{
  "hidden_act": "relu",
  "attn_scale": 0.0884,
  "tie_word_embeddings": true,
  "warmup_steps": 0,
  "schedule": "wsd"
}
MLP neurons of a small language model. Each row is named by its layer, matrix (up: input weights) and neuron, and shows model dimensions 32-127. Each number is 128 + 24 x the weight over its row's rms, rounded and kept within 0 to 255. Numbers have three digits each.
Before each neuron's rows, "fires on" lists the tokens most often at its 100 highest values on Wikipedia text that the model never trained on.

fires on: " the", " of", " from", " to", " with", " as"
L13.up129:160111160142147157130088130123094097115152101154144194082148110145095147124147178109131097159147104170149101170112126152178162110087138102127096113127066165121152121136131124138075134161133155113097107120127114124108121108106147101075126099117116169106136106083164107140134138158139170129

fires on: " the", " and", " to", " be"
L13.up1015:154118136144123121102124168132119092114154104128135112165128160127081133181126138100107109145128084143136117118111168112144136093120097119118120139160114137130180107161156175156126114127142105141141104115170136113141134141130163134115096093133103140105145128127144120084143138117156094133

fires on: " the", " and", " a"
L13.up1161:143187147097109129153118150153131119156096125126155098117144109098133124125182145156092100158147125095130107127105127159146105121120141112146165083121140129042112116125106113092152109094103124108156125087137114163129168155125155103120135165095123103102130148136101120164101118134119095148

fires on: " 28", " 27", " 26", " 29", " 31"
L6.up699:106137143132083104114096127109147131148124134125139147151182133143157166107088088095108121173101130114141135142148122108147163119140085145165113136155122184114144146107162123147148124103127074106121149154159107153186094137154199136128146133118153111131110114140108153149127134148113143121

fires on: " its", " for", " their", "\n", "'s", " by"
L13.up69:091143098104114130111114117128154183189146123096116110090117096135126120110139134157133101123080148105159155091104093161121097127160157139115136079150118111118147121114103090129094100159160164096152156177136159132122131110140140167167114161133156107134137141113137131186112143092089139117

fires on: "an", " and", "in", " of", "us"
L18.up601:148067152146144136157118154103110116136087100106151162136103098079100127118086156147137167116145112089113118091120110121122145095116104126153113094105116150093101118121099110128121102174127079112112118142191124123106126151116073127175147112155117144145093089148136163146141150113091094140

fires on: " |", " November", "|"
L18.up236:157122152160140128104147137122146151139125155115112122071152158155143152122135094115122124154125087164136133150133125150097163114122147088090156115106169146129096128126118102180130117148119129140125101100124136127137145120096149110147098119117127149118131101095157094088114145115113168163

fires on: " |", " des", " GF", " GD", " GA"
L6.up808:150146132146136101148112147125151065101152148125147123103101167131163115114119142109125150162143153080118143131119142160115113123103133145122196134097132122116087097101134154133123154131065126087119111084125125135134135132144097124125176136089091105114089156114151097092123120123125109132

fires on: " and", " |", " of", " in", "ing,", " Early"
L18.up949:098069115116123197129132119140119094161103115141133119125100136128145125135145123138168094164143100123098125162151118090123107096134114130141092177145145137082137121115123151163126139107100152138131112097124165132152112102111145135146165152166169109113141134128068106158115136129125153127

fires on: " the", " The"
L6.up973:107139141122135124152128143138105120129135141155127121150147130124124120101130109141130145138132145136126146086139110113159129110113104156144115160131108153114150133092130191136066126151141112096152138158108088129141135118152142059163067145110158133123122156114121096119139142120128155092

fires on: "-", "|", "ody", " W."
L18.up1476:121092176153120189140145133083199099151122142123129136088102135089139145120165106090131110128104088115131134085123149089091151148164126148085111135128168097083117145116150115150103127122124139121158141137137125095180101086138176126132088126173152102119119154098148134126131120115133135143

fires on: " C", " a", " an"
L20.up41:105108140121103077165155142115076161139133156099149178091136081090117098107079137121127158144125122156114128114084131108118103151117135092083112127194098142095152116121106100143112114169126096147107110103122112152148094141114161113137120126090135114120152078116107156125141178130148094122

fires on: ":", " The", "s:", " A"
L6.up1172:129165146122198171103143118094107116136142156120120127139125117136119108176131152091095134123136181136176172153114113110124108114156072097114117132143165138124169128098125074119096121116080138095108073169105124121125148147183110178111088092136119147120161123096116157115146166125164152116

fires on: "\n", ":", "s:"
L6.up865:136111129181134116145157145122191143117127120143111112110129116145146103087153182115136121062126124123121164141108131133147148136151150115144120118130143162113086104141169146147135125135103111114125159155125121097139099053116103148110138099093087147118099126115130126091150101144086171135

fires on: " |", " 1", " confirm", "q"
L18.up1340:162120076110130129147103084127133142088109158112130102158157093114115156092104149123157144137050135166083150095117121141122178132108128093120176132107159155123055117155128114149134123153120152163124134119140130094113131119108135120130142175098101132118132121117162099102094102144166138166

fires on: " |", "6"
L18.up277:130132166107133151189158113115161139126134125119081142110144160135108142111109136091165106131117096120083126128110136193111119175138143091175119100098124128129100138165154127126107127117124092143131111123176168138122139133128114104136124135112107119147131108101140112140145075087110127127

fires on: "|", " L", " l", " a"
L13.up95:103078149123107106103125140111094126158126120109141153121120149128135122107125135112113102182134088133079063136098138153090138136159144143143108115125128106151134093098114128111118140137164120116124116143126141143165099147121180155157128127137141104125150128202135143134151141144117090161

fires on: " the", " his", " of", " and", ",", " c"
L20.up1072:152140106137138113144136132112140105139127094122136150121118157105124113133089109113076147155135138172146133091125159150145140116116117166162104149165144112136123165107112138117151110136126103158087142143124116121128103124130092165142157135143145129154142119093132117090104133089127130136

fires on: " all", " of", " un", " 18", " Among"
L18.up1518:120131161099120112162113121112106148136131112132162135151147149119177112142159108136090134151153096180129140178166131117123148149146132114111117144112122117077154107147105123112083125111095116112180134133128118116128137090126143126130111148110111110139120141094154174151177138153079096099

fires on: " of", " the", " about", " |", " called"
L13.up11:106134157107150106106117116126140106145137115146098103123101117153190121150135141107117116104126135076141169090122137142136150164080114123159158127142118145153121137130126123127096126095112107118133090102176119164140099142115113129123205133136148131143143122112173144157170138150099124159

fires on: " |", "\n", " 3", " 7"
L13.up1449:090109128111176082092125113157078120119106082127106125133119123096098089147133124115108143110142119121120126118146120123088124109119152167135105108147120109125145105140141164128091144186143121107155147114119116116166120181156147133187137106105112130142111102117145140129107125075141154149

fires on: " has", " are", " is", " have"
L6.up637:092109116150144181200115118139170124095150130151136125122156156101089126122119137107136139139102145138113134161120106138148088149127157159078114074139111099119127094108110134135188136164115183165154141064157170166121151157153145130120135133114086139157108108134175115138132131129133139105

fires on: "\n", "==", " such", " =="
L13.up682:131147106137137139125106121145106116132095128113105101164189097109147105126187125096143137130132111125121180143113116125121168144125175160129167085148142162182106103173078097160106127128153126131182119118125136156153116123124123109112117099108142116111120118146115143128147169136151130143

fires on: " |", " "
L6.up994:107103143130140130140148121115152113127140156183102088102145124144117113083081127077140144138138138126142089140180173165148152116141123098144108161096121127128133126135138152139139118149095101114145113138135116101155155167113126109114139167111109131161160150101124185108120063139113148151

fires on: " they", "|---|---|---|---|", " They", "|---|---|---|", " when", " that"
L6.up1464:185120127114140132101127135142128154120114089130136115143117172133142087113130181113191132131091144135072141088123102113121160115097138138109147135140131148107135153170110129141151126130117111141102147077127103096079120140143111112146131151117144098152117123174125132113128087128093122156

fires on: " is", " be", " part", " comes", " a"
L18.up914:097142114138130098125170142107126108109136125176129147113100134063143144132080094114165171122113096099127135123102171140178126104125141115118149117141157152112120128130141117115136143129147117124149076151100094145112071110166115113157109113113099138182117122071145100138156137133136192122

fires on: " and", " later", ";"
L6.up588:162123144084134129157121150131099110125112166153095111155160134103100116167097131119148097097096140152129128084126111147132149084136146117114141150131170167137125119094123124177146077096149108138129108128171175124128150118085084176106144109172139086097142134110144144108098127102099098135

fires on: " as", " how", " what", " those", " when", " When"
L18.up1185:147124143104083142163190124112137123095123145088107108141144121146134107152117166111152134137138132119065091126125115099110092106055141151107081125135116100138151121113130141140143143081162121073083103083154097138117136127106089131124131136101118157127146159131141118117181161152101131147

fires on: " the", " due", " a"
L13.up448:125145155098113180124124122120133089156113108118132137137133131140140138100163109183126124135111144128107086125083104143135141144152127131109148116129134147119094148158154148095126120134095102107146130127090110130104106171157104098127145133133155088176135131115097124106126118130092154118

fires on: "\n", " where"
L18.up1145:093145111124136139114076116133113147127137128133120115133135123097121107139126129131151112099154090121133116114113148131105099124134081142145147118133164139170117083108105117156132118092072153070154141133124146098146131161134165086116097129121143111157088171141108130136087115116159131103

fires on: " |", " LAT", " is", ":", " POL"
L13.up1321:179154132148142148159119131131145113148137141135130143118137097154144120128137136124152126087192134124119126088122147145152165146112098109122119140113115144121146094091140122149156079090124179123102098145163123116130100126130170145118118125123134157144132100094117096094130120140147119140

fires on: " |"
L18.up1407:132047086113093098139131152103159140170145152131130129135066146161174135125093119096179107122152091094094113151146104138144113155129131104134105137130102143120118112116161119131132138128092150137162133165117121155139121136088123148142142132141140145185091155113111120093109127141114147143

fires on: " |", " University", " Award"
L6.up80:119158111126115131129127125160130140086102107129137121130130119140137112126072150139094129165153114146115107162093134104132106151146123144131114139111143090115125150137138135155129126138156081143123146130122126166145158120199149111152160097134088194162127127154138153111111172108125163160

fires on: "\n", " |"
L6.up620:107090103113131057113142120099145115139158136174078084161116101141140104102098120075097128131134153153083121102145114144165115096125156123103088112151145178124099137145115125113111099135123116117137123125169125116153122132147136144129170138149117131102148154147135148109077115115088160129

fires on: "\n", " out", "ay"
L18.up339:130127168142147139133127130141123127152082133149168112111109116141114152156097120124097123124129139135143123073153106104137145098121158128158081089150128140061115114141097101126154127122094124114168160164177126146131108156154084161113102140136199137139139106126151079125103111124129103179

fires on: " is", " a", " are", " was", " were"
L6.up332:129208156123179180106144153134083135129121129120141130156130107132145124103140138143126156161147174133086128109086107145122155103141135103127140137146134168115127148119144144143148145129087106116126127129096114169108125137143137168138136127116135123124088151125081123138116100128130217139

fires on: " a", " G", " this", "oc", " b", " g"
L18.up725:147153141126104107118135151153087155151125144128123158129118117144162140126117101104153116121135096131151107120122138123136144130101112109174125114108172115118179160102142120172158147170138098169125116160089122139095155123157146148107116138144131140094127110116193150112116166151151112155

fires on: " was", " were", " been", " is", " be", " are"
L18.up806:142111153151121097133135146138101170086109147135115147112119142133138122156165128136107147082119150088106126092114101156189116090114171139106158095154110152095140091139132135143115126146141127126142118080109149144135119133141094116189143156110133131195091080158128115126135158136133118089

fires on: " 28", " 27", " 27,", " 28,", " Stadium;", " 30,"
L6.up235:063109095096146126114140108152127118123172086134148145114124118172165126139128092091125173141114144133139096107129150105144132123108134135154176128107123156109106137128114134143120166146146097122155151114110111168162120156128163144123167111096166134132115126136100152156101124085103122163

fires on: "\n", "el", " is", " was", " |"
L18.up1379:119140084150183139166136114167125122098098153113127122133156141135134136139162134143141128111099116109135151154110132123089127090132123100121134101139147132176122115133123113150110104131138092117123102141153154113147101115132104135113124116155090120142184150114083085128098109098124137073

fires on: " |", " "
L6.up934:153086138144153112138101137102123141086126112184162087123094132107139131147144110123140144137160146084155143116167143128102076137106110087125124112116077151108177127161141147138102130151128101168107097093146154158104124108136124115071187139154104117107134146094117131136098110095104142118

fires on: " |", " ", "\n"
L6.up1512:159091135104142111156125201138140096164136104180144102125105102135109158128139140076141114102098164111146144148135107130122110134117138134173114100132134120114109144119166120127183170150149149148105132147154114164153117118157124127085150104159136176139115125124108105168108121121124129159

fires on: " P", "|", " |", " Republican", "-0", " also"
L20.up1133:119131132136119155118093079101117124134147146135119138088135161164131136105130119126118105115122131137116109189116172117140145153089172117124141110185118097117128157096083107176190095127157120121128132129125126100097124126127110118120126118109126124092097095108127110166126091135093101173

fires on: " |", ":", "e,"
L6.up1438:090164118126143130095112110077162089137065151112124153130087139140108127095159067094095132140146115123109094081108120134155123106148091181128138108113130168111123109133119099192118150151142127096166105159080150091118143107130106160130143147148109147142136133107111156137114157132138137114

fires on: " it", " there", " a", " It"
L13.up1453:166109142090102166143137136095115134100109158139140132118079117125079093118120129145101154125114160087121131073154126149154129108152105096071163123174102130158134145150123142154099126153200104105147151125145128151138099150141157122095112102096122131102161120083139110116094146082148097140

fires on: " the", " and", " |", "."
L13.up615:126126127094121140124101134106163122173133128150149135130123190105132107131141089117136091175115130170119097109130128131140126125185122131149120138151140132141183137089167135106124165124132142124147152110189135128122127120118143161112155109131113142150190143128143107121139124122111147170

fires on: " is", " Ad", " are", " not", " also", " ("
L20.up73:080127138159145144154182113147167109081139125138128095103122141126162146153137147125119124127110102143124106150135138123104183170108111155095133110133120106138127076123137111098150089149096127155178120124129120134115161113116148139137129117133094149112156115132135123120119124096111149114

fires on: " a", "St", "st", " school"
L20.up722:104121127117094099129150103130125119080130121127130133131151126167107118130134087134101115121107129136084173125094170119124078092111119168111124122090133115144098134095130076120117079139144105131134108172083109127066140118173153116115117157139136128166150100083142119082122115153101187155

fires on: "\n", " ===", " and", " =="
L6.up1362:166149130142156166103098164136156133163106125141126088116174105119096115101074153128143158169105146117159099172184129126144123128121127122115114072095130131141090122118102123145112133122174099142146123078161136120107133105116090139134122131141149102111139161114122095109145103138158110129

fires on: " of", " |", " the", " all"
L13.up178:130118155096151106173101112097090125168161119129110137110125082110140183133143137119147108137126130148095143103144148128187132139133148092125155117160153118144147144098147118155129107099155134122101098137138116149137131151157138132123192092108113114114134112134156102132122084126106176135

fires on: " new", " another", " own", " second"
L13.up944:135123151105104137147094127097133111115106117117142127148149101096087137113101096126134212112082118121116110146138141123137142134153155152174118168144161102093105073089130134132096125094132125133125113147085163165124103094111148077079136146105116145146166137115130134150126131141141114154

fires on: " de", " van", " Del", " der", " De", " del"
L6.up809:085120126118115120151138140098111097141144129180123117123100096143196122141162124130131147105122114144133142110124149136152118094134188137121124103114129147135130135119158097114100119134125139130104101079135130141126109140150086149121104149126171140148140164078146121096156090129168103125

fires on: "\n", " born", " (born", " is", " was"
L6.up1062:064096110129156142095130106151117130103144125142112132106088153129122103100123129126120086130123168091108118112127133089132182141126120146141125139118103144133112160127111157129145117138178117157147130138156153122132098098179121105084155143162107091123097153115130131132148106170173165144

fires on: ":", " -", " Lin"
L6.up1073:118123108088107152102102135146123107156089132149134110142112142111150134144165127090127104150112097109137146098172152109127136135148166071126109098120111146133129114118119085162134110097146136115105129139136100114135131136095112121105130154161148128117145148105177133126103172105069131100

fires on: "),", " in", "\n", " at", " days"
L6.up1455:105122153121139101151115127170119144158134113164120145125138118114149141103143127138141081127097075161092117082130114125070143101105099143151113105120147132119118135157082171140141150099121136111167155137127132116151122178099071175084142149142131114148124119119181160134176145142111103139

fires on: " as", " to", " |"
L20.up1462:130141138127106139120179128041126157124129114163153141117122152158167084113128121116123100093111114171104181162123147159162130110118166135092121132120104082103108143099145129169093137165140153100135124162079138127105123111116114141097123139157154141143099120146073138063152104118104133151

fires on: " the", " of", " re", " in"
L13.up1388:111127144140111140115093097148092110125135107118176107129149102170127110130125140087144146112102148159160143136136137135210163121137103153149126128130114144139146110176143142167106099098140177131132138063132131074091168092149166103131130129134132163147144107069155118163145136115111120117

fires on: " the", " his"
L18.up340:142146124126104095097139105169126112128132143151127110143123150164151133131155099121152089140125157116143087140123096112109106111149136152149129145113113123145101116070095114137069139140143082117136098129118124140138116087145101098130111095173111108131097117146116143169151116096116129085

fires on: " |", "*"
L6.up641:152119132118133164123113140116127065128141133147146132121135097148185128187139153139116160151149135096106148075112142135157147093102158087137125096139135162144148102101132135145141094141123107131151114102114133149120128142118147141109147167104105109134120139169105122110141140142139106131

fires on: " C", "C", " T", " H", "-"
L20.up813:113113116113136099151126148129126156119079148146129173076131078174175130142147065096120145115140124127134156127131125069107123112154134131138092172160143137116135117169086089119092144154154111155155120126117119131142165149144147131110141127120114097108113128123142122130094154110108117104

fires on: " and", " &"
L6.up755:136119104115135114139116141151100117150142133141141166134104129094164113115086050085106171136157146135127151127159116129126143143171104144179129112144116151131097158102108141133147134164122100149117124151086162137151122106135154126100107108117143167123114139159143111129141177120121144109

fires on: "\n"
L20.up680:154132106111117122136108106163095105161152123106106187161113126131145108056102077166169117124125110090095112138156130117139174118145137147137128124106136148130140126120146115136139120118113151059162137154118133108198110135124150114113119150125110092151114095145115151123128115128130123149

fires on: "-", "|", ",", "ody", " A."
L20.up289:146107115098113141108113135127130118154122154116094106072144152163094131152116124132128119130148102114129119110150131168106113109143128108114112138106100116108138125157138139139145115106143116134125142132130137164133129093089162121135105161124135137115123125084097123146123144124140126172

fires on: "-", ":", " |", " In"
L6.up86:133119088102140162094099108131106104116106135165123149131143130114153120103120102106077159158126100116166142145153145102150100112140145113156126087148170135075104139096081105123153111139135115107140119142099142142139118148142137100117095162165125106094159144153141113112136158137171128176

fires on: "\n", "|", " |", " Set", " to", " 66"
L20.up1446:104122129143106186115154101091145132157119156132129119097142155126135098136133187106128087104089109107098140170098165126166158115112127116125103108153112140095177123126130144127139115168160148110147115159132128116085122112138098061135120119130116153112135115108095111095135131171124143129

fires on: " of", " the", "-", " from"
L13.up1272:113165151133120135105109108122101146152113084119139108128137123133118087079145171111165139138115096143169155179133157101086139159118136145161103111139139132113111148150175102115151151169127139150098114094122139076123118120154122105132128151123108157132182137122165128132147115193127097104

fires on: " |", " L", " m"
L6.up1323:123103140138164126110123128140185174126166084154125123140087124078113116149103140103076142122118152123177186111154116136141120108139108114161129126129138085123120130091114109100096153119156181104041134124115095128099155148137137125122157087127124153157124160099135096132124155110111170130

fires on: " S", " R", "r", " T", " L"
L20.up1287:094109089142181107120099085144140156116109131154137142176117155119147090139143135080142127146084091151081156140153138131133161149099130139150170121113136109116134130122077172116133176114114121167100139109106089142095151107100143074109129112130123122123142139149143144109130099174112136134

fires on: " that", " as", " where", " when", " how"
L18.up170:118149158127133159144176142107103195160184144129132132141153155121121083126114136129144114136130163177117144124126151103125123097102139153154161094125127081153138078132132142137147107105115117119128137077141089096081096111115123132106131135102184134131117125150126145103142156119117104119

fires on: " a", " an", " was", " is", " r"
L20.up973:152143121152114091144120131094122113068129141149177121115114137102117153148125119111134125144093133126123116174121153145172129087126130106162190151137126138143147098166099158133098119121184097172141143127117123131088127119155126122138142116145123145156150132118122144115145072191181137118

fires on: "\n", "),", " as"
L6.up1143:135170146107070110116146133148093099137119121158104129120105134085146162114103118131127090114098085118145153128159110131083130127142184122124132159098131154122115112121169124122124082142144154098158088124137136115144124129119143159118136147172153127141165142179146159145082093130142167127

fires on: " to", " the", " each", " second"
L6.up1195:127139162134111136091144124178098098154125098071108136124118115103103119125163121128088124099126126139124098179148088110141175138137138098107122152104142136134169166090159144147157119146121194161094187139097123136132107100158133087103164137157101143159131136151111127138157121130146087144

fires on: " |", ";"
L6.up87:083130112113140095102162135122138174131114098133130123117104081126139110101123151125083138199129130137157085125131133131143133131147112130163159071175094109112113110136120139167076122108127074131148155119145087145155114134123131152122133111147065149155109147149128128154159145090057141107

fires on: " L", "at"
L20.up1186:121126159090146134118089128118125134167137061127116110129144119150088118138113131110147137150107127122098144109110111128099145077118126130099158090091087109138133110084117155112118157120119190164139142124106095140098113143112163135137126114124122126174133160158139166148130128125115151112

fires on: "\n", " |"
L18.up1158:163085128140138129147107123128081111096125140151130153139095187105146133079094120119114112149139123169131143136124126108119130147117119139118135084097121119119135140108132104152082091120156124106124151120133137164179055134156107125138127145116122124173109141110118178069139121101135127116

fires on: " the", "'s", " at", " attended"
L20.up872:140123131134127067154135122151133113129204115167146118159054173096141138148170128112134102115097155126161117158119138115096178121129132142141112132089136172129119143053127148126105172134133133160124105099137138105132121129139142108126096111119100149139112118129134061126107110102151139153

fires on: "ere", "are", " as", "rom", "iaz", "ale"
L6.up316:136128125111093156109163132111147105117139149132158080114113131117132105164088110112102126153135104136120139102114128136129109080095133141083124102145096137143123101134134109099118141149181101112103153107134140161116090134165118073136085145143145158142110143146077125090135126140077105173

fires on: " and", " as", " that", " with", " in"
L6.up447:101173163106113146119148104143110146135129155118117117086187113105125145116083116119154112148114170113145108132143139121149092159128082139134115131135142100116117142115161145148165096160111097100170075096133120152111090153152134155101124126108136092126138108179136144117116128110145151134

fires on: " G", " g", " focused", " went"
L18.up1347:110124151116106170168112135142121134126130149157074127071107068154143125110159068159152115125116126135175126172153162120141135089145122134146117150121118108140110125131148135126137113179166151200127144161151172139071159092109169102132153136144115129157124130132176173104106139161167142115

fires on: ";", ");", " Platinum;"
L6.up1054:132120136118153179122142172084078148162107120130112165092176119114147116165132099131134139141132121127147138123132135121101157111122111120128078151143165118148103112084139116156142137143151130140096115122133108119133144175093108135074131121145124089120137108089040161129140141143161108084

fires on: ":", ";", ");", " /"
L6.up956:087144149091158150092127134127111088187123123103143143150191166181154090148137118101144121104141165125151144130087136129130113104127123094131107151135184150107135139115121130189118126110168126144106092125131137131140146110107116137091152102155105090114111078066067148179155159156141100069

fires on: " |", "\n", "|", " and"
L13.up1183:155091084173097097152138125163131085127182110158155122123119096119142145103134106138123108131138144129147120169163141124129136138127119093124120144153152114122153134128147117143125136138149135175107128107117133153153138107126140088130131115107156114169112139142113105114180098109138131104

fires on: " |", " the", " -", " later", " to"
L18.up947:126125074133103126131173134098163123149121161142115109113170150170131136133149161120102120136129138147132112179144157108158117110168140147145139093102153112136124099134092146137153101118135151065113141135152134177106147128071127100112134117105063129183143117161144117088103124118119121129

fires on: " |", " 6"
L6.up888:101089075142169112142126122158121101126120141161144080117119153162138123130098121139134137173106136145101132122118133124168133124120110121150134112123145176164091125094105098165145096141113086145134147108160114105121121140120157135155151173149126106095150126090118153134127076125133116162

fires on: " |", " ", " her"
L13.up184:117128139134160158142136103148149152123142123103158132172130099156143117138177082166105112154121137135138128154115125125084131144134132122136114153132132118137098165116135146126102081084121110177119131163122113118169096118102108156124155141148168149119167072143102109132102119129143132104

fires on: " |", ":", ".", " and"
L13.up1359:119137072117163128108143156161125088184101137160156144103115141145105094116167112091168124132116108147138119127138136104129123111114060134138140165138155141158099167080154127149134122095159129098116127167091138088132159140142149158186117155162105132158108129089121104131151118096133155070

fires on: " when", " while", " as", " until", " by", " When"
L18.up716:058133135120119146140173169141151129149172094163148146151105126102117140128142109129140107135120197166113161124126130124126178115129096125121135121137130099130151113124136175102123080091138113132109139109154136144126122112123112128110118139129155139104147084120129135129154139144163126128

fires on: " all", " of", " out"
L13.up1299:172118146160124134210104110107150117149120112114155150109102147112133087141134145160116138105161100145170118120131108170103108113111120101140148129110084142091113154137087105123148088128143151133125136117156120109170152131202134116127149104124123134123121134136122185121176123119106113095

fires on: "\n"
L13.up1115:109128119118165188156095109113118139120102081162142092137105132098106142129128101111113139138140152090135111156144123142120091137117149160131111131165128147162114137139119138165160152142122117091194126108147138145176101149144135120126131081153155148107158116114138126104132137130121162107

fires on: " |", "|", "\n", " Ab", " ab"
L20.up1351:166145109132079104132136119110120143132177110144128124088085119112132150102149135122133097116120126134113105168115084135095119139145099107133129170106136112129080138118075127137114119178132120120121138146122154142091167136124143097109158143121158152147152120164083139137108108069178138172

fires on: " the", " a", " her"
L13.up1461:162110111132109100144131083162106162135119112110146079099127138103171165123150131126111153132090141112129123154103126125070133103164144147148104130111109087164146119119121136138080118095140120115151115130122117090091142128137128148139101141161140122117099140131099132171125110114145138125

fires on: "\n"
L6.up837:102113157133148161111125120115122118123153111107135137148105122129136077116156140127132136136155114060100131139103135112095126149138150135124126131106174119130074110124139098112097142158100122135140118121192139124134060086138137164114206146124127129158135125131115125115145157097125132138

fires on: " |", "|", "\n"
L6.up242:123076081151137114134108127111131125165150140144117089132118121146135122105149146093156141141101123102122140098168095146106133164121154122111134110106096115148159122138110134171117150126136109109131148164162171080132119100110129091145119125144118078109098209102116118119122130080106097105

fires on: " which", " where", " when", " When", " Though", "Although"
L6.up343:148162175102110170131166145137129127125165111120121139115137109141157109116116121129165144110121120175141132143101138147083119110116164113161128106148159109120115149154166114145095137121089087120162147120138143137099127142150121144093111139149138137130133093095114146177166136099117122167

fires on: " is", " the", " are", " in"
L13.up1320:134143140097141111110132159155126167140145147131146108129094114135134128158123142156116141143119125110156144120112150111090130109101060151135116150158130126140096149114119083118126171085160145112168120176121128142112130132107143140128121131088164106137141107099105158149114123118097133104

fires on: "\n", " |", " Ref."
L6.up1534:105113081086106156122155096119140148146130126156124121156141115137114115109129133144141131097119144139074170174134110109142110133143143125111102162138069139157122168104101084129135137127155147081150106131142172072099107146093135111140144133131138131092164119133097123164071095099173136141

fires on: " St", " F", " out", " off", " f"
L20.up905:138157137157121163112121109137113100096106145152159128146104116063127140092143145098115141110142149124108119137146116125177142101160127125146123142141093078085112118146151142125129146118131131099138145160097117134132106141171121116089141126144132131131068150137115073124143123139133109142